{"num_hidden_layers": 16, "hidden_size": 512, "num_attention_heads": 4, "num_key_value_heads": 4, "head_dim": 128, "intermediate_size": 2048, "vocab_size": 8454, "hidden_act": "silu", "norm": "rmsnorm", "norm_place": "pre", "norm_eps": 1e-06, "positions": "rope", "rope_theta": 10000.0, "rope_fraction": 0.25, "qk_norm": false, "attn_scale": 0.0884, "bias": "none", "tie_word_embeddings": true, "parallel_block": false, "init": "trunc", "init_std_qkv": 0.03, "init_std_o": 0.03, "init_std_up": 0.03, "init_std_down": 0.0, "optimizer": "muon_variant", "learning_rate": 0.0131, "beta1": 0.95, "weight_decay": 0.013, "lr_head": 0.00579, "max_grad_norm": 2.0, "warmup_steps": 200, "schedule": "wsd", "decay_fraction": 1.0, "decay_shape": "cos", "final_lr_fraction": 0.0, "batch_tokens": 131072, "max_seq_len": 1024, "doc_mask": true, "train_tokens": 766200000, "max_steps": 5846, "dataset": "wikipedia_en"}
MLP neurons of a small language model. Each row is named by its layer, matrix (down: output weights) and neuron, and shows model dimensions 48-175. Each number is 50 + 10 x the weight over its row's rms, rounded and kept within 0 to 99.
After each neuron's rows, "fires before" lists the tokens most often just after its 100 highest values on Wikipedia text that the model never trained on.

L9.down1957:76 73 42 40 58 32 43 35 42 67 53 57 74 47 52 28 50 55 73 48 58 39 54 59 37 54 56 45 49 59 54 55 55 57 61 55 36 49 36 44 33 50 44 39 57 61 46 70 55 61 69 45 49 57 53 56 48 51 35 49 63 49 51 41 36 67 57 42 40 70 53 45 38 35 45 55 46 41 27 44 36 70 61 57 40 50 68 46 50 52 33 48 39 47 53 54 38 41 30 49 50 40 59 38 54 60 58 78 57 55 47 56 56 62 45 70 55 45 36 39 47 51 49 51 51 40 50 52
fires before: " ", " the", " —"

L13.down1682:40 55 43 55 43 48 48 46 39 36 62 66 59 54 28 71 66 51 45 48 38 57 48 42 37 56 62 43 43 63 48 54 57 59 60 60 55 35 48 68 59 41 50 61 67 37 43 38 41 38 36 39 43 47 50 51 47 62 36 49 52 43 56 46 54 38 43 52 46 28 55 50 43 49 41 53 33 47 60 51 56 43 39 47 46 48 63 56 49 58 62 38 49 44 47 34 61 59 60 62 33 49 57 45 53 47 59 52 51 55 55 48 53 63 45 27 37 58 55 81 38 37 32 75 49 39 42 47
fires before: " ", " the", " number", " least"

L13.down1896:38 65 56 38 41 59 42 51 52 47 45 38 53 58 52 63 57 36 57 44 55 32 58 50 52 36 55 53 54 48 60 65 54 49 50 69 45 54 51 46 53 46 67 48 50 56 59 51 47 43 59 51 54 32 48 48 55 51 31 52 50 63 58 42 54 58 47 60 52 44 28 38 59 50 54 42 65 53 25 54 59 54 50 44 61 59 52 31 53 44 57 36 58 32 50 60 61 50 54 49 69 45 64 34 59 48 51 62 57 40 46 53 53 45 39 48 44 58 40 41 55 49 65 72 65 53 44 42
fires before: " ", " of"

L13.down1012:46 53 14 51 54 39 49 56 46 38 32 42 46 60 38 66 61 38 43 40 31 52 59 50 49 64 31 40 31 49 40 41 52 60 41 46 58 44 46 43 35 53 31 54 78 40 31 56 44 49 38 49 45 54 43 35 50 39 38 36 48 55 62 65 55 63 45 50 59 44 43 67 47 55 39 73 52 45 60 39 66 54 43 55 63 55 36 52 47 69 53 46 49 26 49 46 62 69 34 56 50 49 59 53 67 56 49 35 63 49 53 49 43 63 65 42 45 47 47 54 40 60 54 53 57 56 67 44
fires before: " |", ".", " |\n", ".\n\n", " of", "\""

L9.down44:51 40 57 37 35 46 64 54 49 53 50 72 69 73 47 32 52 70 64 58 63 44 69 53 37 50 55 46 47 43 58 58 50 59 48 48 63 48 47 47 64 29 39 70 62 51 64 62 56 44 32 57 36 43 45 70 50 70 52 45 25 36 54 50 52 53 60 63 49 29 50 60 25 49 62 33 60 49 61 49 33 40 47 32 50 45 41 71 39 54 41 49 50 51 37 44 59 61 64 60 40 48 48 54 49 50 38 46 54 45 35 42 64 40 44 55 49 54 35 40 49 44 51 52 44 46 56 41
fires before: " ", ",", " |", "."

L9.down775:63 48 43 38 53 52 40 50 60 47 35 36 50 55 61 45 56 43 55 48 59 50 49 36 63 29 40 34 28 43 34 25 33 48 56 38 46 38 61 45 59 38 67 44 38 53 33 43 48 49 39 54 48 60 46 56 54 62 59 59 73 46 62 52 47 63 28 59 58 56 50 57 52 41 50 62 45 47 35 63 40 43 39 58 40 57 34 61 58 46 48 43 64 71 49 70 47 57 44 35 59 45 36 61 56 55 41 38 36 63 46 56 38 55 49 51 63 65 50 52 48 34 39 42 44 49 62 53
fires before: " and", ",", " the"

L13.down802:72 45 43 67 54 50 50 41 67 43 49 69 51 64 44 58 54 59 50 59 58 57 61 60 57 38 42 42 41 31 45 56 60 50 51 44 47 43 46 45 46 35 38 52 68 40 63 67 61 56 64 63 54 57 49 53 52 43 62 37 53 46 61 50 57 46 29 67 41 43 48 69 64 43 38 51 50 53 32 64 52 72 55 54 47 37 47 57 49 30 51 36 42 52 57 44 52 49 45 54 59 47 48 45 70 52 47 39 31 66 47 61 43 55 58 66 66 33 64 47 53 40 40 62 51 32 61 68
fires before: ",", " in", " he"

L13.down453:51 67 23 50 51 60 49 35 30 52 54 52 60 49 27 35 43 43 50 27 52 51 81 53 49 48 51 43 54 45 52 46 59 43 57 35 49 37 34 50 48 58 42 37 60 41 33 41 52 59 37 55 53 62 46 59 56 22 30 42 47 58 62 63 56 51 51 51 41 44 44 51 57 41 47 47 35 40 43 39 54 62 29 57 59 63 58 41 43 30 62 47 47 25 37 51 48 49 61 64 51 54 32 62 57 46 57 47 20 50 42 48 49 46 62 43 52 46 66 48 48 61 60 54 45 34 71 48
fires before: " |", ":", " place", " medal", ".", " |\n"

L13.down1746:46 48 36 60 50 42 50 37 44 38 44 58 36 34 52 66 59 58 63 41 45 55 41 34 37 33 67 49 70 66 45 49 54 48 56 58 68 37 52 76 36 39 55 45 47 45 42 56 48 56 53 36 45 53 56 40 51 51 51 53 50 57 59 60 59 44 42 43 41 61 51 48 39 42 39 30 46 51 67 64 39 50 49 52 49 54 49 51 47 49 51 52 63 51 63 53 36 61 60 41 54 41 54 70 45 54 55 37 73 28 52 54 35 48 60 42 21 59 45 53 45 58 45 39 46 55 45 50
fires before: " "

L13.down541:68 57 41 41 64 61 60 45 54 40 55 63 54 47 34 46 37 46 68 64 46 53 50 63 52 55 51 66 55 42 59 52 50 43 60 45 69 45 45 77 46 52 46 46 45 54 59 55 52 47 51 56 46 43 46 39 60 51 47 67 62 64 68 50 61 31 36 60 52 55 53 57 31 50 25 37 76 49 52 54 49 49 67 48 40 44 63 55 37 50 41 48 50 63 51 63 44 55 38 56 49 58 44 61 54 39 43 51 45 56 63 52 51 43 44 35 67 46 54 50 46 45 65 66 52 40 49 62
fires before: " ", " be", " not"

L9.down972:72 61 53 45 50 74 39 42 67 69 56 60 49 51 65 47 26 44 53 41 58 39 44 47 40 73 54 53 50 83 62 54 35 60 59 59 48 55 55 53 69 49 69 54 45 56 63 48 61 45 37 44 60 43 49 40 54 23 62 33 30 68 30 66 38 54 45 60 55 49 57 32 54 63 20 43 53 32 34 62 54 57 28 34 54 55 60 48 48 67 54 34 61 51 44 42 44 55 51 41 59 39 43 45 52 16 55 57 61 53 49 47 51 53 29 65 49 53 43 47 42 55 61 47 34 51 36 46
fires before: ",", " of"

L9.down274:26 66 60 62 45 67 55 57 40 43 41 46 53 60 48 52 44 56 59 40 58 45 68 53 49 50 45 36 62 53 65 50 62 73 50 44 36 51 41 57 37 64 45 53 69 59 35 64 51 52 47 63 44 62 67 43 52 60 51 66 55 51 43 51 37 65 38 53 54 73 44 49 39 52 51 61 54 65 59 45 49 46 44 34 67 49 48 45 52 56 40 56 41 39 45 53 59 58 44 54 47 53 49 41 48 49 44 56 54 52 42 71 49 51 59 44 59 63 61 49 37 51 78 54 44 60 34 53
fires before: ",", " to", ".", " of", " that", " and"

L13.down193:62 53 49 45 41 72 52 29 47 53 45 48 69 47 39 57 75 66 52 59 56 48 50 48 55 40 40 38 37 49 49 45 54 52 45 51 53 68 50 46 45 55 33 47 59 57 48 73 53 46 48 49 58 33 33 53 40 45 25 54 42 54 57 62 48 39 50 59 52 40 45 42 59 59 55 59 55 59 65 62 52 46 46 59 49 53 48 78 43 33 59 48 38 57 63 34 54 50 53 55 50 47 74 82 50 54 70 43 59 41 65 71 57 66 53 41 48 39 56 31 50 53 61 59 46 52 42 48
fires before: "3", "1", "6", "2", "8", "5"

L9.down655:61 46 41 45 48 51 52 38 48 49 45 49 45 43 38 58 59 37 38 37 48 51 55 63 50 49 58 47 50 46 60 39 31 34 45 41 58 53 49 35 40 27 59 56 47 46 34 35 59 53 56 40 55 43 44 62 45 44 46 42 41 49 58 59 51 50 41 48 35 45 47 57 36 70 60 46 42 44 43 50 56 58 41 57 62 49 43 67 58 58 62 47 50 61 62 58 50 43 45 27 57 54 54 54 32 38 46 45 36 65 59 41 49 65 38 41 38 47 53 56 61 61 50 53 40 46 31 60
fires before: " ", "0", " —", " China"

L13.down1581:34 71 51 52 41 52 60 65 47 48 55 34 23 46 52 63 48 59 52 47 56 59 30 39 38 58 22 68 50 46 77 73 44 59 61 55 48 56 62 55 50 47 65 49 50 56 51 55 37 55 38 62 59 52 62 33 33 49 69 44 42 65 56 57 32 40 61 56 63 59 30 53 59 35 56 37 43 50 64 55 55 48 56 56 47 65 50 63 50 47 60 68 43 45 48 36 46 72 55 50 53 42 46 60 47 49 60 61 49 67 53 55 51 60 60 52 72 46 50 50 36 42 37 58 56 49 67 48
fires before: " |", "–", ",", " |\n", ":", " to"

L13.down1363:59 44 45 61 35 68 56 39 29 34 47 41 49 54 65 60 44 30 51 41 70 61 34 44 64 40 40 33 62 61 47 35 42 40 69 57 44 57 55 61 68 45 59 40 56 46 43 52 42 51 59 46 48 56 53 45 40 60 49 59 32 68 54 54 73 52 48 51 44 48 52 41 39 37 63 61 47 47 45 58 48 39 49 55 44 69 51 44 41 37 31 60 51 55 31 48 71 52 38 42 38 34 40 55 45 57 65 65 49 53 49 39 50 32 53 50 49 38 54 46 49 51 58 58 70 39 42 34
fires before: "1", "2", "3", "6", "4", "0"

L9.down1319:60 66 50 35 45 31 39 54 47 60 54 18 44 46 42 67 53 48 62 52 47 45 59 56 43 64 69 53 46 56 52 46 43 44 51 52 60 49 40 57 35 47 54 35 50 45 55 42 41 54 33 53 54 55 33 47 42 56 31 60 51 65 59 54 52 58 70 38 59 52 49 50 50 40 56 50 61 61 62 40 50 40 49 58 47 42 50 43 48 69 35 76 55 43 45 67 48 55 48 41 41 51 46 40 76 39 51 55 38 43 48 59 47 44 60 52 44 43 57 50 37 49 51 47 51 62 51 30
fires before: " ", "10"

L9.down1470:62 38 56 45 46 46 42 66 52 45 45 64 77 47 31 35 30 48 62 35 46 55 59 46 41 46 58 59 35 51 58 39 38 32 45 57 52 67 60 29 49 60 49 41 53 26 56 64 60 44 51 53 41 44 60 50 60 53 55 37 52 49 46 51 52 46 41 42 51 49 48 45 44 78 60 57 36 34 51 53 51 43 41 39 38 59 57 49 52 48 54 41 52 47 49 52 33 44 48 48 54 69 40 60 39 50 55 39 41 58 59 50 51 50 49 63 42 45 56 47 61 63 56 63 59 51 60 40
fires before: "0", "1"

L13.down1940:35 43 47 39 61 63 54 48 51 47 51 61 48 53 31 68 61 38 56 59 39 37 39 32 57 43 46 37 73 46 54 47 38 51 52 69 48 57 44 53 47 52 58 51 49 34 64 61 21 55 30 69 50 42 53 57 46 54 45 58 40 49 56 44 56 36 46 39 58 41 46 63 54 43 64 42 57 54 66 43 34 42 24 51 60 40 42 66 41 41 54 34 48 45 36 49 49 36 47 61 48 46 53 37 60 47 31 35 62 59 53 50 46 50 32 66 40 57 26 47 51 40 60 40 47 64 45 50
fires before: ",", ".", ".\n\n", " and", " in", " to"

L13.down2012:49 36 41 43 49 28 56 33 68 56 55 60 67 37 48 50 55 54 57 60 52 44 62 57 53 68 59 60 48 58 50 50 38 63 50 49 50 62 40 45 36 67 48 63 60 68 60 50 62 68 44 42 46 42 58 48 50 57 47 56 42 52 71 52 57 34 61 59 51 41 40 65 62 58 52 40 64 56 61 52 49 41 40 38 45 45 54 51 50 25 59 41 42 24 47 46 43 55 64 51 61 61 48 49 41 43 34 48 54 53 46 59 51 43 32 46 48 46 69 44 42 42 61 49 57 64 35 43
fires before: " to", " as", " in", " for", " with", " on"

L9.down525:33 49 49 62 24 63 43 47 30 44 67 38 44 49 45 52 51 32 54 34 47 38 52 43 44 53 42 50 38 71 32 59 52 62 47 37 37 67 47 52 41 43 50 57 44 45 45 44 49 47 56 48 38 53 60 56 49 51 51 51 47 59 60 52 46 63 54 71 33 30 44 53 56 43 42 43 47 61 59 51 50 56 62 66 46 55 61 70 52 41 45 51 50 52 31 55 43 57 41 55 43 52 39 40 48 56 60 68 59 35 65 58 65 70 40 43 40 43 39 51 39 48 49 61 62 44 63 40
fires before: "0", "2", "3", "1", "7", "4"

L13.down226:42 43 41 53 49 47 59 63 66 49 54 67 51 55 67 43 40 53 51 47 57 55 53 58 58 49 75 48 68 47 53 70 45 51 26 45 31 63 53 59 59 60 61 43 56 46 66 56 63 47 59 38 50 48 45 38 48 48 64 58 51 65 46 52 52 29 73 59 54 56 43 49 49 75 54 35 59 36 62 54 48 53 48 33 48 59 55 56 41 30 45 66 49 52 39 47 42 56 45 58 55 46 40 59 50 62 56 42 30 21 44 62 63 42 49 59 48 52 46 32 57 42 33 52 44 73 36 57
fires before: " by", " in", " to", " for", " as", " with"

L13.down1609:61 41 48 50 46 57 67 47 51 67 51 49 43 51 65 64 44 41 53 45 45 54 62 58 59 46 67 20 46 54 47 50 65 52 44 40 35 55 55 28 38 48 58 59 57 64 42 38 50 54 68 60 62 47 46 65 51 47 47 54 44 63 43 48 56 55 45 46 58 46 59 53 35 66 64 47 54 70 51 58 37 38 54 60 64 55 42 56 73 41 44 61 52 25 58 62 36 61 51 49 61 24 46 52 64 51 37 50 47 39 67 52 55 51 57 54 35 66 52 55 41 52 63 66 61 53 38 58
fires before: " |", " |\n", "0", "2", "7"

L9.down1586:54 42 47 44 37 51 27 54 57 29 62 51 31 53 54 60 55 44 46 64 61 21 52 57 35 44 42 47 40 51 55 13 47 38 51 39 54 48 66 48 41 45 62 52 53 47 46 56 52 52 43 40 54 54 41 65 47 54 61 54 41 52 59 62 53 51 56 48 39 53 50 48 45 47 48 50 49 40 37 52 44 54 37 27 61 55 50 45 43 58 42 38 49 41 58 53 65 52 59 51 49 56 48 47 31 66 51 30 47 49 46 40 63 43 38 55 47 62 51 53 21 57 72 47 56 49 46 69
fires before: " |", "-", ",", " ", "\n", "–"

L13.down11:62 37 54 62 42 51 60 41 79 56 41 58 36 45 47 45 44 50 46 42 37 66 51 63 44 29 48 43 54 41 46 38 68 52 73 46 61 48 45 56 53 53 21 39 63 40 36 38 45 50 54 49 69 55 46 60 45 38 51 41 45 46 45 62 61 46 52 46 51 62 49 54 51 36 25 74 36 53 51 52 65 50 62 63 30 55 63 60 54 51 46 40 48 47 49 51 61 57 61 57 42 58 57 51 43 49 51 47 43 58 62 55 43 51 53 23 40 54 57 60 59 26 54 53 40 55 43 50
fires before: ".", ".\n\n", ","

L9.down1454:40 53 47 44 40 58 44 55 55 39 55 54 37 56 32 81 60 44 38 58 46 53 56 48 45 50 52 47 71 51 54 45 41 39 46 56 65 49 56 61 58 49 49 45 51 50 53 46 34 33 69 55 61 57 34 59 59 48 55 61 38 44 67 54 62 62 47 56 53 46 61 52 37 38 46 60 60 57 60 46 40 51 56 64 34 53 50 44 35 42 36 52 46 38 49 58 48 44 56 68 46 55 70 55 69 49 36 27 45 69 54 42 62 47 44 56 47 47 48 63 56 41 45 50 31 52 75 42
fires before: " ", ":", " |"

L13.down103:41 65 32 61 45 62 42 61 51 40 49 45 48 41 48 54 44 51 56 50 50 36 45 38 61 44 55 64 54 51 57 58 49 39 53 45 42 42 63 67 44 30 68 45 52 45 46 66 40 65 68 61 51 58 48 64 58 57 63 56 45 42 53 39 52 37 56 68 38 37 46 45 60 45 50 46 42 50 57 47 43 43 40 63 69 59 52 27 48 42 39 40 50 37 32 39 50 42 60 53 48 43 57 64 60 51 42 42 41 61 59 44 58 59 56 58 46 50 43 62 48 43 48 57 51 43 39 35
fires before: "-", "|"

L13.down405:48 36 37 51 41 49 53 52 43 75 66 59 52 63 64 40 51 46 45 53 50 37 50 61 56 60 46 66 54 64 57 59 48 66 27 57 71 53 40 62 45 40 54 55 57 44 55 52 40 51 52 40 63 38 51 35 37 56 62 50 49 40 52 64 49 43 60 46 58 54 52 53 45 45 63 46 60 47 52 57 55 42 58 51 60 59 44 40 60 40 52 24 43 41 41 35 45 58 61 55 62 43 39 59 44 67 33 36 52 50 48 48 55 45 52 40 48 58 51 54 41 48 57 58 45 51 48 48
fires before: " in", " by", " ", " on", " to"

L9.down2013:66 70 49 41 59 65 40 61 58 51 42 58 67 40 35 54 48 50 65 70 45 33 48 48 48 54 47 62 58 51 57 52 50 62 54 37 62 66 52 44 47 50 51 41 58 45 56 40 58 65 47 34 49 48 55 53 45 36 65 56 46 55 48 47 53 50 52 42 61 54 66 49 57 23 47 54 52 57 57 48 59 42 61 43 53 53 48 64 51 41 55 52 56 54 52 53 43 46 59 74 52 47 46 44 39 45 56 45 54 54 55 47 40 42 52 54 49 34 50 56 52 38 43 44 43 44 41 32
fires before: " ", "0", " |"

L13.down1602:56 58 47 57 48 52 42 48 57 42 73 61 55 37 49 60 45 52 43 32 46 59 38 59 39 42 63 48 49 49 46 35 60 45 58 59 39 32 59 59 51 48 45 42 67 43 50 34 57 66 44 64 63 42 60 41 61 68 59 48 56 42 51 45 60 61 58 58 48 57 48 41 38 45 51 58 47 34 49 65 57 42 47 53 43 55 35 30 58 33 45 49 39 55 64 45 42 55 49 59 61 46 61 52 44 53 48 77 53 45 46 52 48 61 47 49 49 49 59 49 58 41 55 54 55 35 58 26
fires before: " "

L13.down449:43 39 58 40 53 40 45 46 49 69 48 63 43 52 49 56 57 57 69 45 52 47 46 68 50 35 39 23 54 29 62 53 52 60 69 58 37 40 50 58 49 64 61 71 37 35 38 49 38 43 52 65 48 33 49 44 51 49 52 46 64 52 50 57 52 63 58 45 57 31 62 52 61 46 30 63 68 30 54 47 30 52 40 55 42 43 58 59 63 28 42 50 61 52 45 29 32 37 41 50 35 55 31 33 51 45 43 41 57 55 56 47 59 73 35 39 59 32 57 61 58 38 57 50 56 50 51 54
fires before: " ", "0", "2", "7", "6", "1"

L13.down1816:57 56 39 43 39 55 58 49 60 63 54 52 70 55 46 49 47 46 59 60 50 48 44 51 37 55 60 60 49 48 40 52 59 44 28 42 53 58 44 48 53 50 54 59 54 58 66 60 74 51 49 44 51 43 50 41 44 47 55 43 33 59 49 41 51 55 42 59 52 45 50 51 45 59 48 61 40 59 70 60 45 49 71 54 42 57 53 45 53 49 37 50 54 54 48 62 63 49 48 49 53 30 55 55 53 54 65 49 67 46 44 63 38 42 42 49 66 49 62 56 38 40 45 69 55 51 41 63
fires before: ",", ".", ".\n\n", " in", " and", " as"

L9.down134:48 58 63 53 51 59 27 47 30 53 51 34 65 39 67 62 40 45 57 60 59 39 51 72 35 51 53 66 51 50 52 56 44 55 43 29 47 54 54 43 60 47 49 50 60 60 48 47 64 56 36 61 44 53 51 43 54 56 69 72 33 47 50 45 46 50 48 40 60 46 46 45 69 31 44 39 47 43 51 49 39 45 53 48 57 52 41 71 57 39 56 63 55 63 62 51 61 40 59 65 52 70 40 69 52 48 45 41 45 47 50 57 43 43 46 45 36 67 41 39 71 52 29 43 52 73 47 53
fires before: " ", " |", "z", "0"

L13.down1339:55 37 37 56 68 52 49 44 35 48 67 53 52 56 35 60 65 51 37 48 51 32 38 56 44 51 48 50 31 34 58 28 71 48 50 39 49 42 42 42 44 55 51 55 45 48 41 65 33 58 57 50 65 49 57 53 37 33 32 49 51 60 55 53 50 49 55 44 39 32 38 49 57 69 60 55 59 56 68 47 56 51 40 49 72 54 53 23 60 45 59 37 57 49 47 40 50 70 51 56 40 43 37 53 51 37 51 43 35 56 53 65 48 43 52 32 51 50 39 50 57 51 59 49 44 37 57 43
fires before: " ", " the", " July"

L13.down896:43 52 62 49 44 71 66 36 46 44 42 45 33 42 52 57 58 67 57 51 60 43 53 57 61 57 45 00 50 56 68 58 65 48 59 43 56 53 41 52 57 64 45 42 41 54 46 43 62 59 50 54 42 66 51 60 48 43 51 39 42 42 63 49 45 41 40 48 50 43 39 57 49 62 59 44 48 43 56 53 55 60 59 51 38 48 52 51 49 50 45 54 50 45 48 56 43 45 58 61 62 52 41 47 42 44 64 49 68 47 60 40 47 56 58 46 57 50 46 53 55 45 49 49 53 53 46 41
fires before: "0", "1", "8", "3", "2", "9"

L9.down1387:60 56 39 45 54 50 38 46 35 53 44 68 77 50 44 56 52 69 53 59 51 59 47 55 46 35 56 37 49 48 65 42 47 64 33 56 49 49 48 56 62 59 56 54 33 41 54 40 44 42 47 41 50 58 54 50 29 51 47 56 70 42 44 48 54 62 44 46 33 46 48 40 35 40 56 53 43 41 40 43 75 51 56 55 55 62 60 44 55 46 29 57 49 55 54 56 40 31 45 47 45 39 47 54 47 52 39 57 34 46 48 38 43 59 62 69 39 56 46 40 44 45 52 46 68 45 55 39
fires before: " with", " most", " to", " by", " first", " top"

L13.down1279:44 51 54 63 58 47 69 48 44 41 49 50 62 42 60 44 65 50 40 43 44 45 46 31 50 46 57 58 41 47 64 49 47 54 64 66 42 60 42 50 53 60 47 68 61 39 57 53 50 35 59 63 56 30 41 54 56 47 48 54 59 65 52 65 44 60 61 70 61 55 45 51 51 25 35 73 44 50 55 57 44 48 41 34 68 34 32 56 61 45 49 60 45 60 62 54 46 56 56 42 55 49 48 55 51 42 67 51 51 49 81 47 37 75 42 55 62 47 49 49 54 37 42 51 37 58 34 62
fires before: "7", "8", "6", "9", "5", "15"

L9.down1403:22 34 38 53 44 56 77 50 43 42 55 68 49 58 35 54 52 48 43 49 53 53 64 54 48 43 56 40 41 38 54 42 54 62 61 53 35 53 45 56 53 44 49 48 49 66 52 59 39 61 42 67 65 38 64 43 56 57 59 61 51 69 57 58 52 56 48 36 40 39 29 54 37 54 53 60 49 37 44 38 55 34 54 33 27 38 39 67 47 42 45 53 35 31 50 68 50 74 45 50 59 53 49 58 58 47 62 51 47 67 43 41 62 55 64 47 61 43 44 63 40 34 48 59 42 78 43 33
fires before: " ", " of", " $"

L13.down1652:66 44 52 43 59 42 50 57 48 37 50 43 47 53 60 69 52 51 48 45 47 51 45 67 56 55 51 49 47 59 49 53 54 63 45 47 60 51 36 60 47 62 42 55 39 56 42 59 63 59 57 61 55 29 49 44 43 49 48 32 41 71 48 55 65 50 44 53 44 43 46 47 57 39 42 30 41 43 38 59 47 44 50 53 65 52 56 51 62 52 51 30 65 51 56 50 65 43 57 78 55 51 56 52 34 55 46 44 37 33 39 47 42 41 40 54 52 44 41 41 60 50 55 25 57 55 51 36
fires before: " |", " by", " |\n"

L9.down412:60 44 31 40 42 53 53 56 49 38 45 49 44 61 52 43 56 44 58 38 55 50 53 39 32 42 59 65 46 50 59 50 48 58 59 58 63 59 44 53 53 52 40 55 56 63 44 36 44 54 36 69 70 59 50 55 51 51 63 52 44 51 53 71 45 52 52 35 47 62 42 53 58 57 41 44 73 83 53 48 57 49 54 45 49 54 55 54 60 58 73 44 42 75 48 56 60 59 63 66 48 49 35 46 54 37 35 56 43 34 40 45 55 55 48 51 49 59 57 48 50 42 55 43 52 51 45 33
fires before: ",", ".", " in", " of", " for", " "

L13.down861:52 56 35 58 42 45 57 65 58 38 38 49 46 44 43 42 59 45 45 32 46 50 44 40 31 40 46 64 38 46 36 42 62 55 42 44 62 33 39 54 43 39 43 44 52 42 38 56 47 59 52 40 66 48 44 57 52 54 62 36 38 54 68 53 40 44 51 45 67 57 55 45 56 63 43 44 23 58 57 24 36 61 50 69 49 59 47 39 71 58 50 43 45 43 59 51 48 45 52 58 40 33 31 53 56 37 47 37 46 44 52 49 57 54 47 47 69 52 62 54 49 47 41 43 48 45 35 41
fires before: " ", " the"

L13.down116:73 51 39 54 59 51 47 46 48 54 45 54 53 38 44 57 57 59 58 44 48 50 53 45 54 37 46 60 56 34 59 42 49 60 67 54 55 48 53 52 43 55 44 57 52 45 37 52 40 53 51 69 44 45 55 51 48 44 45 52 69 63 55 29 44 42 56 63 42 55 48 52 33 53 60 50 47 66 67 42 55 22 43 56 37 47 54 52 51 48 51 57 59 49 60 40 58 54 47 51 43 61 42 57 44 46 46 57 47 49 39 51 59 47 42 30 40 48 52 67 39 42 32 66 45 56 53 49
fires before: " of", " to", " that", ".", " and", " for"

L13.down574:53 59 46 54 50 44 57 56 49 35 44 31 28 42 44 54 45 68 57 49 54 55 36 37 51 47 51 58 47 37 50 43 34 47 45 58 54 56 19 50 55 37 43 59 65 45 41 57 53 50 49 49 35 58 43 61 42 31 65 47 71 33 62 54 72 44 61 59 53 46 42 56 71 69 44 48 43 52 37 51 50 53 53 55 47 32 54 44 39 62 37 43 39 65 46 67 41 56 53 47 45 52 37 34 38 55 64 29 44 65 35 44 58 35 47 70 49 42 62 59 53 38 60 63 46 52 37 52
fires before: " |\n", ")", "===\n\n", "==\n"

L13.down883:48 57 61 38 50 41 49 62 52 44 37 44 51 66 54 43 57 65 68 65 51 48 45 61 56 43 43 49 48 46 39 46 33 63 53 36 45 57 53 42 54 73 55 47 58 61 43 47 35 56 45 47 46 36 50 48 58 43 37 49 46 65 54 46 64 31 52 57 51 63 34 46 43 59 51 64 56 59 63 39 33 41 47 47 75 59 33 31 55 52 49 44 41 54 59 60 62 47 41 60 65 57 35 54 51 61 41 52 54 54 47 28 56 47 29 46 52 38 65 43 43 49 71 69 44 36 30 43
fires before: " in", ".", " on", " at", " by", " from"

L13.down685:39 33 57 48 54 64 75 49 63 36 52 48 36 39 45 46 43 36 54 42 48 42 37 57 40 52 32 55 44 36 53 37 63 54 57 53 36 61 72 51 35 53 42 65 48 48 50 46 54 34 50 40 32 70 37 61 36 50 76 47 58 46 58 53 34 52 55 43 47 66 38 65 59 42 52 66 46 37 53 50 60 32 39 60 51 61 57 56 46 56 33 48 48 40 49 52 65 52 72 45 45 63 42 67 53 43 61 45 38 55 43 50 64 46 55 47 56 39 59 57 41 62 45 45 38 45 76 34
fires before: ",", ".", " to", ".\n\n", " in", " as"

L9.down1834:47 48 58 60 39 25 66 41 44 51 48 51 50 56 50 49 35 56 55 72 46 60 45 55 41 26 65 47 43 71 46 46 40 35 53 27 37 67 48 56 71 51 69 40 44 61 59 51 69 62 46 45 51 59 41 54 54 65 57 64 35 55 42 45 57 60 62 54 60 67 58 53 30 69 75 61 52 35 44 52 38 56 45 56 67 63 45 55 55 73 59 44 43 59 45 68 67 56 55 59 54 46 24 70 41 53 48 42 76 59 46 43 55 51 53 52 39 51 30 51 73 38 61 50 50 58 48 40
fires before: ",", " the"

L13.down224:33 58 33 52 50 39 61 38 44 38 59 66 47 53 46 54 50 72 53 50 71 53 30 56 46 55 49 49 65 46 62 63 42 45 60 64 46 41 46 39 47 62 30 50 39 62 38 46 43 47 57 34 44 63 56 50 65 53 37 46 41 63 60 35 47 30 54 50 36 34 49 62 53 59 71 42 55 50 63 60 53 56 38 46 28 42 46 39 51 57 51 51 44 44 49 56 40 57 39 49 50 41 70 35 65 45 61 52 41 31 33 59 57 44 48 48 61 29 54 44 50 62 38 43 68 42 52 31
fires before: " ", "\n", " the", " |"